From a checkpoint of a small transformer trained on Wikipedia: biases.
MLP neurons of a small language model. Each row is named by its layer, matrix (down: output weights) and neuron, and shows model dimensions 192-383. Each number is 128 + 24 x the weight over its row's rms, rounded and kept within 0 to 255. Numbers have three digits each.
After each neuron's rows, "fires before" lists the tokens most often just after its 100 highest values on Wikipedia text that the model never trained on. A number after a token or word is its count.

L15.down483:132123147132126122098099091117117153130142144123130139091125185138125114102130115128106135121124174114114097098120120103133143121104008142125101112138166130120109121095101151073117133119128110149133105174104155117114132130102138115112122163125107100117133079130098124156121126080145124102112125143172100153146117122102129106115132084130138147133115148121156115099105106147152106091124133151115109112158115134143129115098159116128107112113128097132123146093132129105147175115103147107101113173135132121096125118140124102134156127112146128098110137103141135126138138120255114149
fires before: "-" 18, "\n" 15, "C" 14, "|" 8, "S" 7

L15.down1225:100141129155142097106138150114155100177141107126105118112131119153127145107102144128130085120129119139121152095099123127109120132120147130094110096124140072155144107064107099082167149145128139077122144135120096173134089096182103136144122092095129132136155135158124139124109117120138091114125126111120116186146097127100094105089150096147141121132151154130161121147103119093127151130104116106190133121122120088096116121157088111113089090137114129161114158115167132138088167098119104161106116118122107120063098143142116079121119124140112125151141116151106111129086132095110129086
fires before: "6" 21, "ed" 11, "7" 8, "s" 7, "ing" 7

L15.down897:112092100132105114154098097130112127101145125107101188133133119149147142135106118126119124104132121112121129121139099107097183145106127162131122077128097123144118114143113110089129123122118122133113120176077137133119096146097147122108116082130156102140123124114121131157128121125099133114110102124138143127085104156127107087139177108130133123106129109125150120118123109146151146110158096167099164159144112117056124132108103093157148107159139150122169115129143089094093140136124136138118142124140145164141164145124130120154187118108116097162119144159152137115086123090127134140
fires before: "s" 40, "re" 8, "ing" 5, "m" 4

L13.down607:107122072116158117089128121084138130075115118159146131181129120132155151157154089160098130130160134108159141129144086131149159138142143113132130110165158119147116117145152159102064105121123143118149149120155180124127099143136127154138133123125101162102096086108099152147126118121112108148134118134112095104121123170100080145119098107139128155120170145091118124110160074139139168092109140143139105134115128143126158146123130095158115145148069147105120120111151119108110107121085158135138107186166107140111162144085144117166123133107132123094128109104140142128148129138133123113
fires before: "0" 13, "9" 10, "4" 8, "6" 7, "3" 7, "7" 6

L18.down1455:103118091146152145138119111101106083131122116150136114095091133135106135141116106125119101127135151162126159152167092137183106111114095124089130105147152136123111072110137085115103167152071096118127121086160147133123096145122119118147106124138145110117107127141086146146129163111107150139126118141133125127124123097161095140100130131107125165131118125119131130100146110136122157129139151161122133112162167123095131089103134121070160165126151185137162127083080116084085157110100111100188121120151120126121138163123134133117109132087135118136101104146164158150119138152141119103
fires before: "0" 100

L13.down400:122144115075161109145123110159132087146125102150107099095110108101127114149155125102125147146101144141147160104182204176129107148124099179130131117094152110107093128129165084157114087110070159134119137123146103141117104130120084109183138146105143124109140136113109114075082119173138132131124158122137119125143133104126119095130092094109159121108145120117142124113151144064155131133127152166150126129089120126104181155119170136146124113148090115090132088119154157107124081133147068121092089107136104136098125120128179109135128150095141173115146113109136138149111136135085179137
fires before: "." 18, "″" 16, "′" 8, "ic" 6, "m" 4, "4" 4

L15.down686:153151167184118148107139121122141108105100104124089126115104126135100141107118119119180115118142110112134153138093119095140114123123085111098107106111119145132121126138170144069114095164135130153092116114144104130129115120108130125142147102153159166150094159181173112067122118130128130118138135143114138151096090117135124134120131156150146140142110111094107145155110125146079150164108123141110140098109145132130143108117089160157200135122102117106101094108155106120113090156099153113095161099162104071159144153130130156149105126135118128090126159115148091161130105102124103157
fires before: "7" 40, "6" 31, "8" 13, "1" 4

L13.down1028:145136097132114141116124088119141156099160122148096093114132124146147118154099133132113158139158090118080149137135152143105118106143037147118113108131145111098140088135138118095139164101122165140110105124106081106106128139131147099116124191123152158110154134108101153110150140136103106139129123049096155099153095114093147107096107068144153092144107096144155131130150093133091134146095119128125136141117120111156134143130097103111104080144124111119143084182174147155138139087123124154120102163146143125125142158140163094103137077132131127139130144096130123162101054130123185128
fires before: " of" 23, "ing" 11, "ment" 7, "ion" 6, "ation" 4

L13.down1377:125119106108158122124123154123134127154111106095090146101086123183095133129143167093102147118147125165136113117113113102128109118117168122110107154093128138118183114158130134135142124172128137170093108099150071143121135115130084153144148148140066097147117140127128107116149148178097126131149147156152111145116162129122146174135147124118114130138173130134149132131132133117120138158112141132117060096124106139098140157155106097148137111136086153110151121135141177100122142157125127131091137126137122147120130168147153122132133120143127124100130157112140131143122136178111158068
fires before: "0" 17, " he" 13, "9" 11, "2" 9, "1" 6, "," 5

L15.down629:123120089134136144126125135134081135198124097144097131150122124082104128111124121132145153132131159164115094133163156103125146126096092150094135135104130119144131114089119141125071184152102119150126131150129098099096146138127155135142165147149136133142118137116152125116142124131103102140129156131132142155127125124154184084143131118130110133131118140121146107119136120081126126115100146154146138167148134085072154158094093135129093129131135141089183128141127076128111125138142114139138129123124171115176081109072179121076114122115106117155130125122142127119123142152243158086
fires before: "ing" 50, "ed" 26

L18.down934:139102071113126137136103125138106123120151142156110127092124133114105103148141126128085092123129117171122101152153084134136152077112096089162119108119126126181131131166118122070128133109147087086132094073132135116150083137099128084128147096121136116083122124147078109133141117123128098127123089100149119133139095120138128137060143101113133126149146109101105121120110104145132130145104165115122113120145134115110176095156136086109128135116105103143097104138095130159124117146153095135123151166117078154123126152158134137157121134150119139148075163148074149114102132122111162112
fires before: "0" 86, " million" 4

L13.down944:122097102172146127165131135194151128129118124105121095163146122121157155119128153087153130100106146140117135146152076105103144146149166143114108105139131095103113115111124113105135138136131147143153116128141108075148123140154128139105147123124094118082099139169152158156131128136096154146122123108142104109066076123120124123109150085111098112147109114165133111127132096112085137135111114198130139114131125150180136114136130140085078135142095112142141123105121156125115134123133107153143161122099142105104161089086102114124127151108142130131087138176156127131086168118122161088
fires before: " |" 32, " the" 16, " " 5, ";" 4

L18.down65:136141137097100151133130100108127132155141127105172094152136124183120154127112113122119080127120148137110123165123122168153161104148077129122130117112164122110133105121117127163138134098148128113116114114101095122096186138116168147157171150103128105125108150146163172120118102108145121136109105119152092089126154174126132143127126143138139104122165167121144125163167079122113115114062128115116084140120121115103088107127110155140139138071156121125110117136118153133137162128132161129172094139096144152121180163137159126152122128138167128113123175129091109138055101115161117177
fires before: "2" 14, "0" 14, "5" 12, "6" 12, "7" 10, "1" 10

L15.down1013:142150137097110135128151126160061143149106133121099136164172144122144145154118136145124127132135109155148123126106145143140038128143116130129158105079131120124137088148122157117139130112150112093142157134105195126134103166143171134150096136136114078153191132158114135095130106087110120171123111141132133129129142125108140102123133101118105133116095135127119112120139104118118122119110115098140115155102104080096115103150092122155149122131100124161101118100096144110111130095181133095120110170094130121097109122153161149147116175142114106114104166117161092112157110133145136149
fires before: " that" 47, " to" 7, " the" 6

L13.down22:092141100080133157150108111078110125159138121096121067130130140150132108147089095146110141137147149112143143136122116139104129172141060155163092143111100147113209141143121120136152116129158178191115135145152148134183161144104131092090126093129139118133124121111150138111138157145156113135145106145112101099114086145107073120122160101127097099116127142115137145096110142095116125140124125119140136189099156078035126097150124166100152119111149128134140142141101140154124129122133104162155112136133155111166129106133112142104094181114135147099102120107112120124138113120105131170
fires before: " by" 27, " to" 15, " as" 14, " in" 13, " for" 5

L18.down695:124121117155105135111132130134135142107117107121085117122153137128136131149145170096104076103163123143153150122125127115085126120149111147116121103120113134098119083171144074109126097126147153119093200124108100111131165129132117104136159144093135134122092129089146090127183098152143126123152148125100149195083119163154172117115118174128145118134122094096141163130124150133145113159098167126179135154144109150106113125111108097158150127119123119138155105104120135132175153127093133116150165101135132146145118130138121127154120149156142129055126148137079094162131092152076114103
fires before: "7" 36, "3" 22, "6" 20, "2" 5, "1" 4

L15.down905:120101159119125126148127158155188097127190123141121164109135105160146088105145093137136126115108106089108126132150130093101153154145135173128155141153134113113143104143131129133118135127116200161109060106117165136129157090120096125129106118135126115117069124116135146138098117119141120063168103078166118134125082179120123122127112112121119143149093141090134124086126116156145166122138164146127136112146089172127144139139134095135145118124155135167101135086137147114156138141155138104097122117105113147122157139137113155150140141128155164151148073154127118129104182093102165129
fires before: "5" 27, "4" 16, "2" 11, "6" 9, "3" 8

L15.down1253:154075129138127143125088146103104115118185146151127133109122131138143117058142145127173092123164119114104157110104138096118109136093083090124122111110138122098097131116159146149144164135121158091124092093104125155113112157154100173112081150111128116145123122100140131091146123140100148100145141117120129151093071134111074131161122147144141160129120085130182123111139120138095140142111164143082121095111123129124130079127090156146130083140121129091083111094166099146092129133118188150144105137111171114107135162121119156130069161152084064103107107104140159158128148124072142120
fires before: "1" 27, "2" 12, "0" 11, "3" 9, "s" 4

L18.down27:120128084096148112154102135127111135101133105167165147129141156148094122114128151120119067129148103125123165123086125130096126129058144112151103145070120133097112103096083130134148092115137063128101085110080137132120154103097113134116128121135124128147091104121136135119108151147075103204137139125126146165139128138128127126116129098125110135107113108148148089184116079123160091108095121152124122121129121130112128138110123187186111132135163141097128112128108116126136125116083117131123149111162105110182104146098142151145139110149163122116126122106139093171100140115148091136
fires before: "0" 15, "2" 13, "9" 11, "7" 11, "6" 10, "8" 9

L18.down802:120100097110132135127117154150124124131085129098115152105124121131133115129146082077108157102118133133102115108100090147144130102100110125121121143060123136097103092150094113126133134178088155150087088063123076171110148123087133108093160163109114098164106115122131150133130133119131109159148130157148123142146141106113152129132100144124150151105118110133143116145153093110110183109121105110131160149163104162089110126131163105118140109137147113131118143124080140115144122115142135128101139134128117125155145130117118175144125110099067092113124123133148167158104091125132123143
fires before: "," 23, "." 21, " (" 8, " " 4

L4.down538:144140142138167110157129155115148125124115108113132099105120134150084124116102165076160136168148125145168099096162134082095110131189164135109113114127114129168147107132113131117160119174149138110113177171132154124105125097120139116184167130119125110137106096118132108137135132184151098111139120136139132111145118140098092152127114139138118124159139124131141146117107169122111126185086125108107129109117118135145119134133135103112127178138131103122158122116102092130147164131126105119103112123159122132163090149148138124177156188125117147139118158131132106093125101099081178134
fires before: "1" 41, "2" 35, "3" 9

L15.down1273:070144095174127139140117125162117116125161163104144141108140125084138154121101149110100126096134153118146111089126128102080148102117121124150102171132147134127148136105098137135102108164098113149082115100113153158117152166168104079153112120144115105101138118154125121158163150123125129133122100117162150131138125098124121118102155147128151167130086149083136160135103178123149146172127143093147160088114103114136062176066124123098158107173107151171154114147156186120157135158116103124098125123145145097132186145159146153099114159118128112175144157117144074133110102132153108159
fires before: "," 40, "." 17, " and" 5, " by" 4

L18.down610:129117127074139087133121131182146149118114135140178079125126107147114162141122157149109111136133092134110120142084137120123109130131115142177132107125110127096169103109120152126121112185102111120125137107113107179095120128127119126145165087133144091141076135110135152076133115125109107113150149173150126102129107127108119135104137109133120130088149114118168110144163120148099137106135139102122097146107087099140091101124118057121134160134125124096126114122126152162119132141139133082141099113145169082127123094146134108124074158145134156136133132141122139139108118136116141138
fires before: "1" 15, "0" 14, "5" 12, "4" 10

L13.down915:132122114160115109142124117144141112131133156102105101156118100129146113119119117152120085120129143127117132148163109101140143100118103162125084111115105140133109133125144133120159138117152107128074131105154122139126130113092158093165151168162128093119102115108119103143075133094107131132193121161145114127101097117098149110131135086135129199147175128135140122155098127156079093086127156115133102107150128166141095135115103160153087171125127116111149110124105148120162119115126137127123115153109123113132142097098129159109132156142128108118120118176130101090120155130085104141
fires before: " |" 37, "1" 12, "." 11, " " 8, "2" 6

L18.down943:090174103119128088071077096119141154106117082115078133126145110106184129133185096097132097160124138067141105121102128110107141070122144135148133091126099143148151137155113109120132116140167142173139122125120136113112135130106153163126141130130101117116113125094112145158104177125123112077117094108142099123136108108130146163134111152152159094113130132128145118131079140093136148155103108121115124121171112158140137120121162072092104112085146116127096114128112121094128114091108127134117114104173101111107107131114112139139146104106114112092117144144119135108072169126148145119
fires before: " " 85, "," 10

L15.down315:118089118146085107117132138110129107129122122146135088152129161130123120128158121133144145064144112136132117136107085119172095159121150148117146116087090126142091111134111123109095135118090088091136128168122111082166145097093126099094110132144133174120121150124113077104153160164145073086132132109121142082095093117194127150140093140152108133130109159114113167144155118137130124147107098121151119150131131136118154074157125136176114155119160100127126124136115137134126104109124134143130152162151125141100136166109076118100171123103147100126149145113117084078144136173078112126
fires before: "'" 34, "'," 34, " of" 4

L15.down1023:120130145121089153133075213163124088095136144120116179138129103104114131099147119134157111152137163115115165093169119103163160140107125116124086135061099120120107135104148183125094136116165123114144105114136073170171131141087159133146166118095115131142112152122100116121096139117131131100130137110149149109131124184128156109119084132118145107168181148123130118087114162128099086124100129112124107128109112149115136175115092112135114168100113071112121123106153153122122069111158151159119159107132107102129137118125143139112115117128136135122127159108098144167151135126161131122
fires before: "ic" 12, "y" 11, "al" 8, "ia" 7, "e" 7, "us" 6

L18.down1018:107132109132109087157115109126125128180112101095164173119113146138146148133137145118140103134133135128103116134102104117122082113109118127114111089124160140176103132076126110120078084138149115129122123159127142151089131105115115131148098113152131104141106081178164139130077154106140113081098083089120103127109135144123126134134130106153175161131142151083102133133132151124147142150109111134125087157121125154090105111112152084140105129131115127088073114079096122111120169112116147172123132174126140142110106124147126101162143136153129151082149138144122120118113102101179186138
fires before: " " 27, "1" 13, "-" 8, "2" 6, "+" 5, "3" 5

L18.down832:117111135124135101118153133125146135154111163119159131114131097100133104108155118144104103169119147092127102188148125118162120147128165156086130108143125088132157095114100128094110117165151111131131161102136080146080130155122131135128119124139136091140127167136120119136107134094122122166105160146171130169123134118078120120128102134108119156127074106097166145128134141101110113092113145129120059155190123104095101157071126125133116129080166152160131122117107133127124130094135101129117129141141089097109213102095102148077142092119126136140129110158139151175154148153110113147
fires before: " " 21, "." 17, "," 16, " and" 8, " in" 5, ")" 5

L13.down116:089146145126083128106128102137180113165123126128142175127088129143158091113071133153118081103123155119098117152113152098174109154107123162101087175122089151108065152127075122101137091092111122139068134126132149111105136140142092087120165124167098158115111115143111124120091114119095157143135158149091097129099140079107125132136128105120132154137090172143089160141122107136149131133131132103093152113149155096125139160152177137102162115153142112118137164125109132135148142137175129118096112131138145135110143132107106160113155121160099145128111142131161067176118099131115144164
fires before: " " 40, "|" 8, "-" 6, "\n" 6, "2" 5

L15.down382:132099113129109095125121151104151158135139158150140136131078144147160129082132164139123109138149157132123141121059164111141104133176106139127101077129089114136152086202141126148137164148132123162131131148143117151144142130096141117152100102127134164092109122130157118084086122093155151111136107132111160122111102157113169198105140096179126126089133127145109103138157097143156126126130116151153131123102105138127124124106116109132090127140149122096106096135132140142130108109107138163109128143158114122160075145103151137126121112125163117133142114119159115172116135132152150119
fires before: "1" 23, "2" 15, "5" 9, "4" 7, "7" 6, "3" 5

L4.down302:111084102081107108129124130113120130146112120093128128076139136117150168131116084120103141124108086127109121138103117142083161097124151089133119114149109149109134135175102153090154139104120097155101151169137131185096102121124103074143175133122140130123110115125127103104088133163173126117150112118126153157140096106129109166122075116096160091150111100125095177140141156097122145135121150106142151140120129118105114125098133150080175149128121174130179111153179134132104138094096088132141142087193141127131166147142122084106105148109102090143119160178130117131163108155128112170
fires before: " to" 22, " in" 10, " by" 9, "." 9, " as" 9, "," 5

L4.down249:125125138173121124109116162109137133144133123118140129129092123067152119095146096169102101182126092118129156085156110163104154140104117101114097088164137145170126121132134130164139158138133112109126156086113146157138155085173123153121107141094113181176104152134178129059144131114117103134173157132148118092079142172106098085136109106116139160110079085144100137094102095133161126096082111138169150065090109107081143145116161134133110115089185157121123193159147166113108139138134152096121139127125179141122112134129130116116167145145118122128098132149123139106107134150135116146
fires before: " " 21, " (" 16, " Total" 7, " D" 5, " chart" 4, " Summer" 4

L15.down567:145107161169132123134101137127088123111118139127112114128125141138121138122096117113079142136123135120151126100132142138147099161164164111098127104130155141111108101143134136165169086131166135114120132099154099138086078142073136156159139137121123127125130125098144086119127120160123094153156161125131138130103147118137135158108073149146117072145136145120149134143124150167136091136108100136114105135130173120140131131164158132143145163168125126088071083119113148123135076121079167113124131133149153114139103167140119144155124136129145090124132176094136088153110123143072110116
fires before: "3" 23, "2" 21, "4" 14, "1" 10, "6" 8, "5" 7

L4.down1053:124148095109111121126149120087070146114108121165128155123150103121129147139125141115147104163115144141145156112085129100132095090113110156135134087171138138110108143130145130157118119098158115106076160119118164128102095159151099112088096090123142145172100161152139124104158131119112103125141125149127121154107143146123160128126102082075157176118120082131095134143135153138141138163100197122113127098149122118091129107108135119133116120140110106181124138140120157162142140123130124090135153143080157126131114171119104090134151117093048193090142096126101129136143123121151095150
fires before: " " 46, " UTC" 4

L13.down1244:098105079105085134093128126096096124130125127149145153136194132082139125123136123132130133085081135148131114112110144128163110132121142110131112151115087142146134136138127142159117123194123100119133134100149106098102155084127148139157117154107140137102152148127119160083123115090121090154187145115126156084115114108117170120138124114211176126109124140154087175127149075098129119149118115110083116088172143144148133141095121151138161156106102141157133137085139165141126105106112140113119101130070153120201103167159139085111118121130130106111095134117141099136140109122155101152
fires before: "," 47, " to" 5, " in" 5, " of" 5

L18.down494:148098119081087131093119123135134151154118142125154118175151140128101091137104124169154130146127126116141110151146118119136108129079135150138138073082105115127116142173108147165083162107147115186181137129126144121130143126139151122132087138093116156133152087191128094089138155110144128134131133166126138133146097146144142160116109154129184108129128135113117107118153096113112143119126104145138108109134170114142123146129155165189079095171137137119079117172134148110166115168091138098119139130153130156094095103154132124104086135108108121102065142135121115155108133089117112128
fires before: "5" 18, "2" 16, "3" 15, "0" 14, "4" 10, "1" 9

L18.down95:096158127136111120151120119107091072142109053086126096116114122144134146107117101141128115134088127110096130114145126134114156114124107118163078116089114135133138122140150113161115116172132095135151130139154118141098116142131148110138062114121123116136170144138111113129142145138078115114094092133142082094129059143125181141150095140145138139092105150104127137107122086127123152176119144113132108094088113105095106073117130141108093094136099135154117157130112130083140158144152122131129104120114119120091187112130110093105130139121122144125133168105170110165072135091108121091
fires before: "." 26, "," 13, "\n" 6, " by" 6, " in" 5, " and" 5

L18.down97:111153056110163154091122139154116129157102117099093113136129084109108133117142111108115078095134121141121112124119110134145135136156119145177146070109131097162118134186120155105136136131132123111143098099072135131110058119108137077084136107131136139102109152134089130164104146099113082109159090107113110122153128124141135087160148090123137110142115107104121145127120097146108130149130098130145109105121140116115105122128129119115125135128118104139103093091134144130107122125109090133125123165136142119117113101131164088126105116125106187134103121132127115105142109128016132076
fires before: "0" 100

L13.down510:110107124137121151138095115090086130097169134109122136138104096143118089103120135143149159114104057121151133097129126167115127123152157101118175144110164142074153155107123108143143091133143160162125109097151130137127127074118133123124126129141109156164094141071134138098087155186115116118156121122079115157160143120122149127105139110143120143116174114105143136115150110114132133071099125150087102081151088130173166162068121169153097150153099098122146099119163141126105097118113147139100149121104123136163152125134149118136131130155128170164114152217109127091099107095100118135
fires before: " the" 17, "0" 10, "7" 9, "5" 7, "6" 7

L4.down1154:111106109122143146116106186138151162116153122123122085127114129141140142111097132096088147127168163121076146142101149112116154117135138155108074117129125138116145146161130124128129146145138097135127102100145100181089108135151120123138084103112151117132169168110166113161134134155170088117144099121147151120142142150110123110130093118128159106114077154158135134153114157143123128129135138138149139130134117156100099130155165127120132085136137160122133090116146131140074149094148104132134182140112118099142127108106181159143086127136138132140115147192126119154106090110105131076
fires before: "," 24, "." 14, " and" 7, " in" 5, "\n" 5, " |" 4

L13.down301:123119099161119099137151170094148124138136126124110101144112134118141134087106107105129131138055148121095098116134125131164129126123117104136103114131178079155149137089118097111128137153132145157125085107135076152106123121110147130108119141126121131177168126098098127125168142125123141090115120084145119105110078135111154118151093105186126120134107143131154130123102139156148126115130156091101095140121116149140117086118122171133139115184128135122142127078061147130151120105133120125115098156129159186128128143120137149164151128194135133102142162127132143136130135116100110122
fires before: "," 25, "1" 21, "2" 18, "4" 6, "3" 5

L18.down1125:113135134136066081120095122091139110150101074116135126081151127122109107126122073132086050133113114111125103128087129118136113083153045115132076161130117098140136098121114101124085086109116118114114107158146133118071094089102120123111143106130130125068128119094098100151120100104164127137112119101155144118112099158119103149158099115188125144108125148087148111124104127126139140117127120109101127147100134159115101109119126114118139145097150125139105072151116150093089153076133123141094127113137138127133156185124171131131141145130133093069129170115119132137129128126120106147
fires before: "1" 15, "0" 15, "8" 12, "9" 11, "4" 11, "6" 10

L15.down132:111112114132173166150105165103162180126171081131085170130094134131089150110120113159091120089128136121092107141100144121123153110091177216131134143134101123166113140118152151127128102106124116163111131158147150084136128105088142141150081132119122154123157123135117116139163174129139116101108169099182155148110149114114137137149151126151114120102130138091134134124083126135157111118133089104155148107170098152146118169137086095114125092135144130105114128115131157127113111139105156140133117128149184154147143107126124147131131107129165132127115139125118155143111173088124121145
fires before: "0" 17, "5" 11, "6" 10, "4" 10, "3" 7, "\n" 6

L18.down603:132120153094117154096132130103092113177158128100113139129181151094178111167144128131152120124143135153125084128085160159112144120147125106142105110135137105118088108104163103122112102093109112140103106110102149130134132116106156128138161104112139143163115111139121135086137171159099148109090135127128124152084175108114143124141156122149135143140117091094138168107121129149110098147090127120147103125153114143122150083090068129105137117078129112145111098129090118135099120107125174164176154117133115151094152112160114115158168087172112106146091111112104150092131091113063074094
fires before: "6" 68, "7" 29

L18.down885:151143063141146165114102143157173110135111147119113139171145114167163161149137090138075130118136184173135145156117107161140122091096092098103133120169150136116154114130170110134097095133115129097170138107111110103108109160139118117108167139132115131158108135152127118086151176120134143127130131112136154092118116033139146145177143133163173157123156134098122160132148127153184167106121151146108130172142095114136119122169073146115139127171093126129148131140145095121145142104118126159141167152141168106142131170096138143099128114107070129133130101163137154114111152121133115147
fires before: "0" 55, "c" 4

L18.down983:138113163153082112127085125155118146139138116129157143134085103124129098120155143106167162160149095098160145154094085111111133160136074186147110133127072116116120141130143129137123079080182153165103102134106143137139166108117143135095098121106091101155125116130110081080142103128083147108104131128081165142138101116144095092131114186156113114120173128146089120173154098098121133098116159127082133138131099105146103152106100119138151109125104134098095108106149142165110144138106125171112111089124162141161118113113095174099110130129141119105132125132151137138113131129166110154
fires before: "1" 40, "2" 21, "9" 6, "4" 4, "6" 4

L15.down943:076108098104126161130140148116130197095100138080117111106128110112128149160138146150114152109144107123098139120148184147099147140149133192106118128099156132150186160139113133103113140184122162131072126148114140183149132142115134146088108107104145171106148117101157137127145125139104145178104139111123137122115125125123136139115103150131170174152111103110140144127134199115099135165104132123132122108151120143114162168131122142147112114117129171103126118124139107103132150120129074114158101122127122124143120073140141128125112120106120108088117113139149147137150150100176131155
fires before: " to" 52, " with" 8, " as" 6

L18.down717:138132147160111157171141118177149179146167114137118097145153168120115195085106106152148090130087116120112154162105134126130098111141136123098114084144141125094134100084108109106117135145115147117111097089117150093123152131148126118076118133099132147139149130144136115127124136125112155076126116085132134146112100126110132108131120105121114168107151138110088153124109158124130113157119125117108135126154157146140135147131112087162129111132089123169127120079138116113146137132116138165121164152123140141121110138130071156172132121095143156102107124143125110130143108149086108163
fires before: "7" 27, "8" 18, "3" 9, "1" 9, "2" 5

L15.down785:162145133141138122125133138144105125140109117150157145132104146088063140136071081132114138098110134087146163085118148092137092143065151094149143105114130110116118125111150115119195139090177107124164116113131126149127147141120146077142097117151128105121119174091124128149111151110065128100105148134119150096119104103126089141160132115165097112106134132131094125113124151163140149141136080119118174106136135138082119116132118116172127130082108146104129116154140166113145141064092159146116139150153091101131139106156120132173072139167127130121132150117131113126137140129247159159
fires before: "\n" 41, "-" 12

L4.down1435:132146116123152149136096144147159146076116099098101167143099117126149109093156143092106082119149135122141153125122129126177119133116118138158106145151129104143094131117143152098111141127155117101090145112134145159110142147128117128119125117114135149183149128082106169169143098125094084102177117105120099131114091112096148142154146055176136129124114060132098112096125144106143129150076146120154163123111123102134099135109153135091107117139127159114101142100172182157110133133121156109146121113158140113134107138139140127135131158120113184125076131130117119149120103149168142160
fires before: ":" 29, " " 14, " •" 11, " (" 6, " UTC" 5

L13.down1073:141149095152110149174147130133096103146122144152165160138142139143106098123110125136130116134126144138101161113123104134179118122108118127099160107159101126096154113159154126161110181115115128171113114094165104116107071150153133090141122143093139168129151136151173142108152144113120134138105115078162163138100084107134096141126161093160124097107124098159162118128099118103125172133114112105136149109139188102087126128120101110137158117152090119111095143104159113115123155126127094161122132130116114171076154145112101130113119113143102135157139146156120108138087112124148131125
fires before: "ed" 28, " to" 8, "s" 7, "ing" 6, "y" 4, "iss" 4

L15.down557:108141119113123102071113133134129116115156135108146100169116140134107109129135122154152118126142166134147129096130158124138147084117144150126169139131125102141150145112136120080166155136091184107114142103105133114098155066122099131115134114124101102125135081099080131160124123122117114105145102108138145097112110152092143086127169089118131136128168159139098087108145144081152177163143156158119123133128106089088122125129123151103111107144110109129130092157133148154102163128120116129107114127146102129151188119153108120113135183145103125130130149122148156113054161117120100137
fires before: "1" 31, "6" 14, "7" 13, "9" 10, "2" 9

L15.down15:091136127127112099160174129108127165161109130124130135105167148133108122114111146082146120137122138098141118166114136157150166160093154112132093160137133114112148110113164178123118101101110092171096125144113129123096074139142097129185136143123142096183142112132106160149121116125113165157105133144132118082120129099123127085110109098090165104146114149134136137108108128104164151133139137165119117132148125094116110105108128113080145123135079119174151131142145149178154130163096119117133106130136134091150112127141141092127101176081134105152127148105152116158154115161059103170
fires before: " in" 28, " from" 10, " to" 9, " on" 6

L15.down389:120074097115138111168096137193124108125115110156090136154141151149162105130178141092106112133149132119165132134136088128105133143192147105109107099162118126129112122131193133133104164140131105104147127100098112097124102145106138107105120140122134114122100148138102147080130143118155181134158146110141120116132140146119082157078113137118139148134125133090111167121157152111160100128116109103123115151126143122146139105178107146076124124138097122120101161114108170093131095133086102134111135125123169142128146079160126163126102116127171101139122123145132115164152163107159135109
fires before: "0" 59, "6" 8

L13.down1358:129116133163124167086164149111166108110139099123164113126123104141154106139143098121124143138125130074109085133126125106168148161115102171152164103116156122147100116155147135111145082129141147118116120116124104129150104144102153126142155154165124158109135128090076126121092137110144122118098146062062145102139111084107134106118095124118136175158133145076128110128123130138140108105106139103110130147145110132135123117150152143144105122141134122151120106134088060138095148151155134111125118164132141119146096159083099153072136155113166141141114122123114091116109099101107141148
fires before: " of" 33, " " 31, ":" 5

L13.down1025:115125135110127098157126121139144109111124090139113151097124156145130110110119102123080107123107136111114120094163129080139099157105137091102095094102133115084181062111065122127116101128148123126157124148184138182072149130089104088094140116146148158134152089083135099088133142117110153112131127117125119121139160100105126122113134111118161133143102137083099106077142140139135137146145123165136095141176103110112126116118116105132136142116133122113105138161131169108148157093106102127102123130107136122141107111138153117121143153135120154092097107137140134120098150132203130129
fires before: "-" 52, "|" 30, "\n" 10, "1" 4

L13.down1134:126143098103125132124126113167129161127140132167089108127120126124150125119156130101094140155128106115124111132153126106126116121122114147131127080112117109156097062164116154138122142121123101154151110104090135116104130103118093132144132116126122110145117108123132127088138105175158130141107124206128106116092132121114130112156160110085122124140136158147118141135056129102109117141109139126107148113132089102107128124118117124119151118085079106186142156136172128085093147146133105100145089156119135135178144096118061137151107111179138114094147102110169095098134145144173141129
fires before: " to" 28, "ly" 14, " that" 6, " not" 4

L15.down985:082101102122160133096153140158102103109110105140107125098134122130114108160153151116132148138160133150139128107126119106123148085140094128063169120092141059086120113144094094132113144126099081123115126119096091102099151127114117178084160120106137103121129088138142105138123150137119159117123151233125147144144162124145139137098138117129129159117162122103128090134160165097129130120125133138165141122164106123134118115114140118098109092144094116101138104128159109147115120094151133127146086092119136069132095122130098104128137130127148148144119116123136086100065126108145140134
fires before: "er" 23, "ing" 18, "ers" 7, "ement" 7, "ations" 5, "ed" 4